config = dict(
    norm_place='pre',
    rope_base=100000.0,
    qk_norm=False,
    attn_scale=0.0884,
    tie_embeddings=False,
    init='trunc',
    init_std_up=0.0239,
    lr=0.00135,
    lr_mult_qkv=0.4,
    beta1=0.95,
    beta2=0.98,
    lr_head=0.00567,
    seq_len=128,
    z_loss=1e-05,
)
MLP neurons of a small language model. Each row is named by its layer, matrix (up: input weights; down: output weights) and neuron, and shows model dimensions 160-223. Each number is 128 + 24 x the weight over its row's rms, rounded and kept within 0 to 255.
A block is one neuron, or neurons of one layer that tend to fire together. After each block is what it responds to, as a language model described it from the Wikipedia text at the highest values.

L4.up548 [161 125 130 167 121 109 121 147 133 119 129 144 120 126 118  76 128 117 145 112 111 128 103  65 154 125 198 130  90 132 129 150 138 126 145 130 132 126 139 108 160  93 112 115 128 161 108 107 134 123 115 131 122 134 150 157 128 137 115 116 141 108  98 158]
L4.down548 [134 105  99 107 133 134 111 142 155  94 124 136 125 204 109 169 142 132 116 125 149 124  88 124 123 106 103 115 136 113 111 118 119 123 125 136 120 115 122 158 136 139 153 132 119 138 182 124 152  80 137 102 148 112 153  88 107 139 121  82 123 153  82 111]
Early word-piece fragments. The second piece of words split after one or two letters (f-ed-eral, L-os Angeles, min-ut-es), plus the article "an" and year-starting "201" or a space before a year.

L2.up82 [161 139 135 105 154  95 138 150 144 108 161 149 123 105 131 103 145  89 142 155 151 161 128 126  88 129 140  94 158 150  95 118 136 167 123 138 135 132 125 106 137  94  75 131  95 125 169 153 102 109 128 119 117  98 121 108 122 146 134 148 126 108 111 109]
L2.down82 [148 151 150 129  94  84 107 180 122  85 172 123 137 111 116 122 109 137 133 136 131 153  84 133  92 109 128 118 150 167  85 134 125 118 126 140 147 131  57  87 125 136 107 146 114 133 145 123 144 105 132 157 113 141 126 126 134 159 160 164 102  72  81 118]
L2.up298 [120 142 132 174 166 109 141 153 102 103 152 144 108 144 113 103  94 137  68  78  95 162 116 122 115 141 117  89 109 186 103 127 120 157 103 134 103 155 158 140 161 106 104 120 137 122 152 126 123 167 153 127 151 160 120 149 101 140  94 123 152 122 131 140]
L2.down298 [121 108 126 147 143 141 151 177 127 140 128 123 132 164 106 130  92 142 106  98 121 156 124 123 121 118 136 101 104 243 127 127 134 107 114 130 114 151 141 138  86  99  97  96 121 127 133  96 124 138 145 137 153 159 122 137 142 165  81 122 158 117 126 143]
L2.up559 [112 137 129 123 157 119 125 117 131 100 145 159  98 165  80  75  60 115  95 110 105 151  97 120 164 129 127 123 143 132 121 169 137 167 140 124  75 147 164 171 135 118  89 104 127  73 128 111 135 161 117 111 132 179 160 149 139 141  70 144 164  94 125 153]
L2.down559 [117 143 137 129 144 112 135 143 134 124 157 138 124 118  92  90  94 128 108 117 142 159 105 118 150 129 126 127 130 164 106 164 137 148 155 131  89 123 137 154  91 121  97 113 154 106 142 108 112 139 140 133 113 178 164 146 130 149  79 126 145 127 104 149]
L2.up590 [132 121 124 140 150  95 150 110  89 110 168 152 122 154 114 127 107 149 141 135 157 149 101  89  86 131 112 113 170 158 110 129 125 144 107 116 141 150 132 124 140 112 119 110  85  88 179 128  96 119 104 125 107 163 141 106 148 112 142 131 138 153 102 124]
L2.down590 [130 134 149 136 156 126 144 165 101 132 153 155 130 150 154 135 141 144 141  85 135 142 110  95  92 120 158  99 156 186 113 103 155 129 154 126  94 142 113 121 116 125 131 111  75 109 163 139 140 101 123 143 137 158 127 100 147 127 148 109 143 151 121 110]
Personal name starts. Given first names or the first pieces of personal names, often inside lists of people or mid-name, such as John, William, Fran(cis), Dol(an).

L5.up38 [156 166 130 145 121 141 138 155 145 117 120 107 144 149 109 125 115 158 116 148 155 127 136  82  90 159 110 135 140 143 117 142 177 135 128 121 116 129 131 154 140 135 102 138 139 124 126 108  93 160 126 145 138 113 129 112 111  97 114 146 170 129 144 158]
L5.down38 [146  89 154 112 151 145 118  88  97 151 153 121 146  70  78 118 110 156 113 152 132 140 125 149 122 124 151 137 102 165 141 141 146 153 100 132 142  90  88 138 130 124 130 128 108 136 105 149 155 127  90 105 156 132  73 151 141 142 154 107 162 170 101 138]
L5.up151 [158 115 160 139 133 102 135 131 139 114 116 158 106 135 104 164 136 131  95 107 110 120 132 125 125  88 106 107 119 124 146 109 186 141 104 125 107 146 111 127 133 121 164  91 138 134 154 132 121 124 143 146 118 141 135 131 101  89 107 139 180  88 140 129]
L5.down151 [113 110 130  88 140 174 133 122  71 145 122 145  80 147 115 124 147 132 175 170 122 124 117 137  96 111 140 107 106  67 123 131 125 147 150 123 111 130 112 124  94  93 143 158 111 126 181 130 121 144 109 144 138 129 135  98 151 142 157 133  83 154 100 154]
L5.up577 [144 110 113 143 128 114 165 126  94 141 144 117 175 152  74 122 103 138 144  87 139 162 129 101  94 120 105 128 134 136 123  86 117 194 118 166 126 149 139 107 150 138 117 146 152 134 125 130 113 132 137 139 103 168 153 107 148 109 107 135 144 114 136 132]
L5.down577 [115 145 102 143  97  83 175 131 151 108 131 144 113 139 151 121 128  88  96 145 133 128 130 127 116 111 130 118 132 143 118 136 122 121 129 130  98  92 116 184 140 132 145 167 146 134 154 132 140 101 134 146 128 157 139 100  91  92 177 103 174 160 114 114]
L5.up923 [122 148 132 151 170 108 131 139  97 143 141 150 139 143 133 142  78 107  53 122 114 112 135 128 130 108 128 114 114 121 154 116 128 154 123 130  86  89 128 145 150 139 138 120 159 114 106 126 143 167 198  83 152 145 116  90  80  99 117 176 145 106 125 102]
L5.down923 [143  89 131 108  87 143 133 177 129 128 133 125 139 149 137 129 137 147 110 134 175 132  77 109 119 155  71 104 138 144 173 161 160  83 204  90 131 112 105 150 109 108 122 165 149 146 174 131 171  90  90 118 144 101 123 159 145 118 172 131 115 114 131 120]
Mid-word completion fragments. Word-final or mid-word pieces that finish a split word, mostly agent-noun -er/-or as in manag-er, football-er, offic-er, also archit-ect, sp-ect-rum.

L2.up376 [151 120 153 150 185 142 159 176 131 119 165 129 146 147 131 110  89 122  99  77 106 153 104  96 129 133 157  78 127 143 125 104 159 188 123 128 104 172 129 152 110 107 116 109 144  98 109 116 106 152 143 130 133 138 143  97 132 122 119 161 153 148  73 142]
L2.down376 [154 124 142 144 147 112 158 169 124 126 168 135 152 175 105 121  92 122 103  88 114 161 117  88 129 133 122  87 138 200 127 125 156 189 134 124  89 158 155 165  96 103 114  75 130 118 117 119 121 154 151 120 147 154 140 121 131 128 111 153 158 126  90 147]
L2.up596 [135 137 138 156 154 116 162 175 135 145 142 124 145 163  95  98 112 140  95  89 116 141 124 106 118 128 120 101 128 142 126 125 144 213 123 113  98 152 137 159 107 124 112 113 148 121 138 110 140 154 148 116 153 153 163  98 138 103 106 138 140 162  88 147]
L2.down596 [159 116 132 161 135 109 159 172 116 135 157 138 145 183  89 121  89 131 100 100 117 136 116  98 140 132 126  85 125 178 120 117 151 182 118 123  84 156 161 159 104 109 101  77 128 114 113 106 133 144 141 116 150 152 149 127 150 127 108 156 147 145  83 162]
L2.up819 [170 129 164 130 161 131 170 154 145 115 161 133 194 132 135 108 106 124 103 107 153 147 107 119 102 110 151 104 142 156  92 107 135 126 138 146  61 164 131 164  92 102 119  90 120 111 125 107 113 142 124 116 139 134 144  96 153 137 142 128 181 120 113 144]
L2.down819 [136 117 148 140 163 107 134 141 120 126 158 130 159 165 114 139 102 131 104 121 134 152 139 105 115 135 119 111 148 248  75 114 139 111 133 135  99 158 141 159 112 100  94  75 111  95 130 109 106 135 145 124 159 144 146 118 117 148 120 135 156 116 102 154]
L2.up835 [164 114 136 151 163 120 156 164 137 134 167 144 149 162  91  77 102 125 110  89 137 150 108  90 147 128 155  80 118 174 116 107 166 184 149 147  88 153 146 165  83 104 109  67 112 124 131 122 151 153 155 127 147 152 145 129 123 138 105 140 115 141  91 131]
L2.down835 [168 121 145 165 147 114 147 179 114 130 174 135 150 163  94 118 106  93 102  90 119 131 109  71 135 127 136  86 140 188 125 126 157 176 142 138  79 153 167 152 100 101 114  68 125 124 122 111 147 146 154 118 155 140 132 134 119 138  99 118 150 120 104 162]
First names in name entries. Given names or first word-pieces of person and place names in lists, tables and bios, such as Thomas, James, Ezequ-iel, San Fran-cisco.

L2.up268 [127 165  93 131 131 102  95 133 112 107 120 105 140 134 129 120 109 120 174 135 124 158 148 110 106 126 110 113 117 118 148 135 154 127 127 111 100 130 100 137 112 123 108 156 121 134 107 114 139 139 145 153 158 151 156 125 116 115  69 195 103 123 111 115]
L2.down268 [105 144  94 157 117 129 105 134 119 133 146 112 110 136 138 150 119 119 151 125 152 121 157 125  77 132 101 133  85  78 145 111 106 146 134  98 141 110 119 157 137 130 105  93 134 117 104 116 135 136 132 103 123 100 138 142 116 145 156 104 112 155 114 132]
L2.up408 [154 116 111 156  99 114 102 144  97 107 161 140 134 138 119 149  65 145 143 103 124 138 122  93 121  90  82  91 101 133 143 157 163 146 142 131 130 152 135 164 107  84  59 113 127 121 125 165 144 142 106 147 122 140 114 111  95 139 112  90 130  76 111 120]
L2.down408 [ 93 148 111  96 111 142 147  77 126 147 137 169  89 153 121 110 134 107 144 115 175 127 132 114 115 156 157 157 117 116 117 139 164 124  99 146 131 148 149 127 115 191 117 139 105 120 148 104 128 110 107 107 139 137 165  90  84 136 126 146 157 160 111 135]
L2.up499 [144 154  84 181 134  80 124 130 126 136 153 103 131 149 107 115  66 101 125 100 124 144 140  91 104  95 129 137 122 128 168 138 146 136 102 145 101 112 111 104 115 116 102 105 139 129 118 142 148 135 118 149 131 158 126 100 174  82 114 121 146 133  72  91]
L2.down499 [138 125 147  95 118 126 152 141 101 124 128 133 146 133 140 102 151 136 123 138 159 107 127 118 135 186 116 139 129 150 143 112 136 123 131 136 134  66  95 134 148 139  91 138 152 139 149 151 111 159 131 107 130 104 138 110 117 137 112  95  78 159 139 109]
L2.up739 [ 67 122 106  96 142 117 130  99  93 113 158  99 136 145 112 151 130 130 132 100  97 161  98 140 123 143 142 135 118 101 161 105 158 182 123 108 155 140 106 128 131 110 107 144 158  73 146 153  77 107 126 153 133 127 139 102 140  94 128 165 105 127 125 152]
L2.down739 [175 104 152 179 117 173 101 148 140 137  93 148  90 143 133 116 159 129 111 141 157  95 128 125 126 119 104 153 150 162 135 144 127 118 160 141 112 163 152 147 152 120 118 106 117 163 134 138 101 146 108 145 145 147 127 149 134 182 106  83 164 139 138 106]
Word-completing suffix pieces. Final word-piece tokens that finish a word split into fragments, especially -ing, -ers, -ive, -ically, as in upcom-ing, park-ing, pow-ers.

L5.up357 [181 137 118 142 136 135 113 120 108 108 133 104 129 148 139 158 124 136 134 120 137 155 124 126 140 138 104 145  83 144 102 121 121 167 127 131 123 156 115 137  78 121 137 125 168 124 117 134  75  97 142 159 133 105 142 160 133  82 107 143 114  99  93 146]
L5.down357 [131 155 123 132 149 109 116  99 122  92 155 151 183 111 114 105  97  79 122 121 120 159 139 143 165 123 164 139 124 101 130 166 151 138 107 160 130 140 130 104 127 132 149 112 119 133  96  93 151 117 158 129 116 124 143 121 124 139  91 168 123 123 125 163]
L5.up431 [150 137 142 147 135  85 124 101 120  98 119 168 150 119 125 151 112  88 111 133 122 149 121  86  96 134 119 142 118 126 157  83 138 187 153 141 114 148 111 139  99 120 168  99 154 163  91 158  77 120 130 123 159 152 144 142 113  91  72  96 137 115 120 136]
L5.down431 [145 130 147 157 144 103 140 118 134  87 129 179 156 123 124 161 125  97 146 121 130 139 148 113 127 129 153 143 127  27 123 140 144 152 160  99 133 150 105 131 109 132 104 131  93 125 147 120 113 135 124 132 163 122 144 138 122 140 105 193 131 138 125 117]
L5.up619 [153 129  87 143 126 109 162 134  96 104 102 122 106 127 125  97 165 103 105 154 124 135  82 126 127 105  73 122 112 133 113 132 144 108 109 116 146 127 125 104 167 138 131 162 134 134 122 168 110 129 121 132 144 123 160 151 113  65 101 152  91 122  88 117]
L5.down619 [107 165 101 128 111 113  88 136 123 146 147  93 140 169 117 125 133 178 103 124 128 145 170 138 117 162 158 178 151 111 144 127  75 144 104 139 103 134 119 166 133 154  84 146 135 113 144  85 155 114 135 124 146 134 114 129 170 159 142 114 137 179 140 142]
L5.up991 [143 111 134 162 139 104  97 172 144 125 133 121 139 127 136 113  92 154 153 110  98 119 129  87 153 131 110 138 153 118 121 109 131 108 167 158 134 145  86 128 100  99 109 102 133 108 124 172 100  83 134 106 173 144 153 120  80 111 105 158 133  84 129 167]
L5.down991 [125 158 125 112 143 122 136 125 134 122 149 170 123 135 132 118 107  56 168 107 143 118 174 116 161 143 149 157 141 140 114 148 157 135 120  81  90  95 136 165 156 164 110  93 103 122 110 122 127 119 139 114 139 164 143  92 122 123 137 146 102 180 136 136]
Adjective-completing word endings. Final word pieces that complete an adjective or participle, often one about to modify a following noun, such as inj-ured, aff-ected, consecut-ive, nerv-ous, l-ate.

L4.up596 [104 136 127 112 157  83 181  85 121  84 148 148 156 136 109 123 118 115 135 144 118 122  91 117 166 100 100 111 102 127 129  66 109 147 150  93 127 155 108 142 102  89 138 127 141 123 144 142 110  89 134 126 140 127 129 129 124 137 111 165 149  94 122 195]
L4.down596 [111 112  91 125 118 180 129 155 125 137 117 194 102 115 150 114  99 151 130 125 103 155 172 129 134 132 117 127 104  91 132 153 134 148 140 165 109 136 138 134 100 145 147 114 120 134 110 114 141 117 134 122 165  68 104 136  91 138 109 169 106 137 120 141]
Pre-noun modifier completion. Token finishing a modifier before a noun: nationality words (US, German, Mexican, Asian), year digits (2017–18 season, 2009 film), ordinals (first, fourth), often after "the".

L5.up109 [149 109 112 124 152 111 136 142 146 173 110 120 138 135 143 130 129 101 122 136  72 109 123 120 112 141 120 145 132 156 136 144 122 121 124 144 129 133 181 138 100 129 146 133  82 177 108 128 125 105 139 128 135 129 179 137 137 152 102 103 118 131  90 156]
L5.down109 [ 83  99 130 112 128 106 145 159  91 145 144  89 143 111 131 113 143 102  94 175 116 160  87 139 142 176  98 147 134 117 125 109 133 123 124 140 157 123 128 175 148 125 160 133 137 105 129 154 168  83 118 125 129 150 133 126 125 146 180 143 116 111 125 144]
L5.up180 [155  64 132 131 140 117 107 143 101 114  97 126 165 156 135 164 107 151 124 120 109 143 165 109 139 124 165 113 157 139 160 132 155 120 145 147 106 146 154 122 118  60 165 135 146 147 124 101 112 140 135 147 115  97 128 131 155 132 149 132 171 132 149 123]
L5.down180 [120 135 138 131 118 139 129 115 168 143 148 146  50 160 143  91 149 123 139 120 129 117 123  95 133 109 119 144 132 173 113 114 126 146 115 106 124  79 126 101 120 138 123 124 132 118 130 156 140 152  83 103 151 121 136 102  89 169 147 207  73 133 100 125]
L5.up306 [102 102  98 142 153 131  96 129 121 104  95 122 153 155 112 139  90 133 150  84  94 146 129 163 160 157 137  97 158 127  99 144 166 145 132 107 120 115 138 119  84 126 109  80 112 129 113 114 127 169 137 134 133 142 134  97  90 144  92 142 163 113 124 191]
L5.down306 [115 125 118 117 146 139 151 129  99 138 125 154 153 122 130 104 159 101 109 112 194 135 100 156 106 130 127 128 134 158 115  99 132 133  82 124 110 123 129 109 148 114 104 105 143  58 124  82 112 123 163 131 180 144 135 168 109 125 142 137 119  88  93 104]
L5.up374 [149 128 147 127 111  99 134 158 147 158 118 109 123 144 127 131 110 126 116 135 109 122 122 101  93 152 115 117 157 143 138  97 101 150 156 137 120 184 128 129 152 127 114 117 129 120 127  94  84 138 157 126 152 135 158 111 130 118 120 181 155 116 142 143]
L5.down374 [123 105 150 118 151 139 105 164 122 135 117 140 135 146 162 147 143 112 137 123 148 120 126 123 126 108 167 135 147  79 125 126 131 145 144  89 106 127 135 127 121 102 130 122 148 108 155 149 169 131 112 138 120 153 164 194  98  90 108 151 126  77 120 108]
Before year in dates. The space after a day and month, just before the year (12 December 1948, 18 April 1960); weaker on mid-word fragments (h-y-drogen) and table-cell separators.

L2.up4 [145 104 176 131 124 114 139 149 150 106 138 117 110 127 112 124 113 140 157 130  79 119 110  49 108 135 145 121 177 151 143 137 162 154 113 146 141 121 126 100 138 120  83 143 134 153  91 110 113 144 136 141 129 106 121 119  81 128  97 128 109 138 145 101]
L2.down4 [156 132 124 142 102 121 149 142 111  82 115 143  87 132 133 123 171 109 143 115 121 143 135  97 138 195 111 153 132 123 105 133 167  95 147 134 199  98 147 143 131 138 106  83 153 133 118 139 138 115 125 127 148  96  92 137 129 125  94 123 156 141 147 113]
L2.up7 [151 147 129 155 108  29 182 122 102 148 129 137  57 137  99 122 124 124 109 134  99 113 133 115 118 135  89 148 152 137 137 159 146 142 136 161 160 138 138 120 184 121 116 153  87 156 160 116 113 160 145 127 102 142 140 115 106 145 132  78 109 133 115 126]
L2.down7 [125 134  51 106 118 178  79 154 151 129 105  92 179 142 145 134  96 102 135 126 148 127 132 129 106 142 168  95 111 138 147 130 146 147 121 106  54 148 140 155 123 142 146  62 133  86 107 165 102  75 128 132 127 120 138 119 102 126 126 157 147 133 138 130]
L2.up256 [137 145 101 163 121  74 141 155 149 127 183 132 137 143 111 166 100 146 134 111 107 150 161  92 165 136 122 144 148 147 117  71 113 152 120 145 119 149 144 126 158 108  72 138 133 124 105  93  99 130 133 148 116 169 170  85 144 109 112 145 135 111  93 129]
L2.down256 [102 139 127 133 145 113 137 120 177 129 140 134 125 158 133 129 112 116  91 105 160 134 148 107 152 129 115 120 134 113 153 100 114 125 139 133  90 116 128 123 132 120 103 123 137 166 113 114 125 111 155 124 102 185 133 114 125 129  90 169 110  76  95 142]
L2.up417 [123 139 145 146 100  88 148 116 121 116 116 120 129 142 103 117 124 139 101 133 124 118 122 116 153 109 118 128 186 170 114 134 159 127 141 153  94 160 154 127 125  98 120 158 150 155 118 131 144 157 129 137 115 169 147 156 129 148 102 116 141 119 135 150]
L2.down417 [148 151 134  93 110 135 179 105 119  88 139 123  93  96 158 147 141 109 115 169 130 134  93 125 119 132 139 168 136 212 131  91 102  90  88 108 151 132 161 119 116 136 134 106 150 148 152 120 167 159 136 143 128 106 154 167 114 139 116 121 131 131  92 116]
Date after "born". Space or token just before a date's day or year, mostly after "(born" or a month name in biography openings, e.g. "(born 3 June".

L4.up990 [146 128 166 108 138 106 120 134 148 175 140 160 157 133 128 145 156 150  93 145 126 123 117 109 119  87 112 114 179 142  97 132 193 116 138 132 115 127 117 147 128 123 166 121  95 122 107 184  99 156 164 106 123 136 130  96 131 142 123 186 155 112 117 141]
L4.down990 [174 144 188 116 119 125 161 127 127  69 128 142 136 127 135 136 138 108 144 109 132  78 131 160 156 130 149 120 119  98 149 129  73 114 125 158 123 148 127 141 128 105 125 174 128 113 164 121 154  98 113 146 123  85  89 112 101  91  82  93 102 131 167 151]
Word-completing subword pieces. Final or middle pieces that finish a split common word, such as sil-ver, bl-ock, sh-ock-ed, rele-g-ation, often in sports and biography text, plus " for" after signed or plays.

L5.up66 [138 117 133 119 154 140 141 108 157 121 149 114  99 122 135 102  79 134 121 123 131 132 106 125 144  96 130 129 150 138  92 152 139 121 158 179  89 145 137 176 140 171 101 114 155 106 145 157 146 145 155 126 144 130 114 115  76 152  82 156 151 152 104 147]
L5.down66 [134  88  95 153 112 104 111 164  92  78 160 123 136 129 113 155  95 110 114 137 120  93 113 140 148 126 100 116 149 213 134 117 166 142 121 155 146 123 138  95 111 108 129 136 139 131 148 113 169 114 127 111 145 151 135  76 126 115 141 150 144 114 139 164]
L5.up96 [117 142 127 123 147 163 164 119 114 107 153 151 156 128 118 108 156 107 108 141  86 128 128 147 100 136 104 155 119 177 125 132 151 145 138  87 134 137 112 170 167 138 115 113 109 135 127 131  95 130 129  79 116  98 109 139 105 130 120 135 104 107 149 148]
L5.down96 [143 113 147 160 124 110 167 170 147 125 137  88 112 144 108 133 125 120 116 127 136 116 111 125 126 130 130 104 125 168 104 147 118 125 129 109 139 130 126 160 158 107 119 132 153 116 148  98 157 150 123 117 162 134 139 119 153 133 148  65 130 127 149 116]
L5.up314 [132 110 173  99 159 111 126 103 149  75 144 148 110 111 100 120 137 106 135 120 115 141 140 126 169 123 142 141 168 128 136 137 150 144 105 139 126 104 117 120 138 114 123 110 153 105 137 131  93 151 122 136  88 129 138 107  82 127 153 178 150 128 139 189]
L5.down314 [159 152 160 131 133 151 118 115 153 165 169 122  78 134 128 135 154 137 125 147 155  97 181 103 163 126 139 153  98 157 103 133 101 130 141 137 162 126 152 112 129 143 133 108 150 134 133 113 165 139 141 118 128 115 115 152 166  92  81 101 102  96 159 111]
L5.up441 [ 98 112 157 105 138 108 168 101 115 131 118 168 129 141 122 141 153 129  85 144 118 115 154 122 113  92 120 109 168 160  86 117 109 118 128 144 125 133 132 144 139 133  89 151 114 141 144 134  86 134 121 139 139 122 178 149 152 118 131 119 153 136 113 140]
L5.down441 [127 126 129  64 105 139 112 188 141 109 100 115 123 172 158 153 122 147  97 163 156 135 164  94 106 129 128  94 116  88 136 158 131 138 114 102 108 138 145 153 137 117 116 110 163 120  97 121 137 137 119 133 141 143 129 122  98 164 121 142 107 109  87 124]
Mid-name word pieces. Later subword fragments inside proper names of places, people and teams, often foreign, e.g. Motherw-ell, Tel Av-iv, Toshikaz-u, Sloven-ia.

L2.up207 [130 137 178 126 128 124 158 121  84 123 149 120 127 154 105 140 122 121 111 109 124 149 100 117  72  94 172 136 107 149 140 132 112 134 126 122 120 162 132 143 117 129  99 107 122 135 108 106 173 160 145 138 134 124 178 105 146  94 115 175 179 139 118 161]
L2.down207 [142 106 172 145  80 117 155 113 113 182 144  98 106 126  90 103 129 145 134 140 107 177 122 118 101 127 111 139 133 118 103 152 130 100 152 140 138 172 131  96 123 160 139  84 128 131 122 109 111 119 141 143 100 144 169 109 122 122 142 127 152 132 113 165]
L2.up391 [ 88 134 173 147 168 129 154 114 120  98 133 134 142 140 115 128 129 171 132 100 111 138 100 113 131 130 166  98 137 143 125 155 138 131 120 126 104 150 126 172  71 118  98 118 113  98 132 120 109 148 111 118 126 109 139 142 144 119 139 134 142 108 142 122]
L2.down391 [130 112 182 113 157 151 126 107 102 143 144 126 112 132 135  72  94 180 127 124 143 126 120 140  87 152 113 123 172 212 118 180 166 121 126 143 124 144 130 133 108 130 108  98 103 106 108 131 134 147 119 134 131 121 123 132 115 133 185 136 106 132 114 160]
L2.up457 [ 97 151 143 114 117 111 161 162 158 119  87 105 112 138 119 127 149 144 125 131 116 132 125 110  87 164 144 118 100 138 138 165 137 128 113  95 130 172 134 145 146 120  99  99 151 134 140 113 161 106 111 108 140  83 132 108 195 109 123 149  93 102 120 125]
L2.down457 [134 104 118 147 167 129  86  73 114 126 154 145 145 147 134 116 121 111 139 119 123 121 146 148 134 155 114 151 138 154 102  81 129 121 119 175 128 118 124 136 121 113 151 111 120 138 143 135 118 140 118 123 142 130 126 145  65 151 142  95 159 127 129 129]
L2.up555 [110 140 141 173 148 133 182 147 111 109 161 157 140 152  95 125 127 143 101 110 147 103 102  96  86 117 139 102  98 157 137 149 121 140 152 101  84 130 131 157 106 129 103 105 138 128 107 121  95 166 147 122 146 130 151 112 128  91 120 143 138 154  91 156]
L2.down555 [141 109 144 146 114 119 197 142 148 136 169 138 122 149 101  95  94 162 122 106 136 131 119  81 126 135 123  96 140 177 109 128 144 152 124 120  72 168 153 171 111 120 101  74 110 119 135  95 135 147 149 119 129 173 152 129 177 135 118 137 129 134 104 155]
Also after a verb. The adverb also, and similar words like later, well, only, right after a subject or verb such as was, is, it (he was also).

L5.up376 [139 148 126 110 137  88 124 153 105  78 107 119 118 166 131 156 128 130 106 119 108 134 182  90 143 130 123 100 130 152 160 100 102 167 146 142 107 115 119 101 129 119 123 118 166 122 156  71 144 157 140 104 114 153 124 111 158  92 134 116 146 111  73 119]
L5.down376 [151 114 150 101  95 151 139 133 165 142 100 118 151  99 171  99 112 136  82 129 128 114 116 103  99 131 112  95  73 178 120  86 123 125 136 125 151 110 134 130 124 137 134 127 101  90 113 106 142 186 157 146 152 119 132 157 116 112 100 115 108 122 140 137]
L5.up520 [108 108 138 135 147 134 113  95 137 126 135 157 146 169 130 152 121 163 105 134 145 148 131 115 109  93  90 100 145 118 148 138  98 119 112 125 125  75 131 144 126 144 157  84 145 145 127 107 180 182 158 139 151 157 143 110 125 124 100 120 144 123 105 120]
L5.down520 [146 132 155 150 138 125 167 123 104 147 134 123 113 119 107 128 149 100 121  93 152 146 124 161 123 163 133 161 141 140 148  84 122 113 133 158 136 145  95 103 149 137  96 163 114 141 105 164 166 138 112 120 117 167 129 132 118 169 163 134 128 130 139  97]
L5.up745 [124  95  89 140  77 139 138 175 128 100 146 141 121 125  92 155 120 111 107 106  77 155 173 122 130 143 118  93 142  94 148 130 138 138 126 136 117 171 142 103 138 117 134 134 119 147  79 138 141 137 144 133 157 135 128 123 145 125  91 147 159 113 116 146]
L5.down745 [121 144 156 162 104 161  86 116 122 134 104  96 120 133 131 156 133  77 143 153 156 124 142  91 143 139 154 151 118   0 130 177 119 121 117  90 153 144 131 107 154 127 101 159 127 142 146 133 113 120 139 167 136 136 154  89  88 112 130 133 119 159 145 113]
L5.up854 [135 158 118 128 136 104 117 104 118 114 120 112 115 150  83 124 132 122 124 140 137 152 124 113 117 123 189 146 103 141 119 100 135 139 139 155  89 122 127 142 115  80 114 156  96 119 114 124 121 133 128 110 125 111 151  96 109 104  94  99 142 160 102 114]
L5.down854 [118 132 150 153 118  82 129 128 158 130 113  80 179 147 116 143 126 150 111  96 131 152 145  80 129 122 122 136 118 109 108 104 145 104  64  98 163 131 122 143 150 158 140 159 141 182 155 159 147 123 133 137 101 114 125 114 161  95  78  84 115 138 153 105]
Bio nationality and occupation words. Word pieces completing nationality or occupation words in biography leads (Roman-ian, Japan-ese, cur-ler, sing-er, film), plus superlative -est and other mid-word pieces.

L4.up909 [139 127 175 115 113 131 164 137 143 137 123 119 132 139 116 154 146 120  85 140 110 121 136  99 120 148 152  91 153 148  95 134 119 138 121 155 136 180 142 174 153  94 100 128 113 152 163 142 132 140 114 133 122 147 199 126 100 147 110 162 151 130 146 140]
L4.down909 [145  94 108 140 118 128 135 143 135 111 136  97  92 133  84 149 119 137 181 105 144 145 141 120 168 144 146 115 128 138 134 153 104 149 137 122  99 147 125  80 147 123 107 117  93 136  95 147 138 130 143 135 103 110 113 115 147 145  79  93  83 101 107 116]
Word-final completing pieces. Final subword pieces that complete a proper name or word, often plural -s or closing quotes, e.g. Work-s, Perk-ins, Fall-s.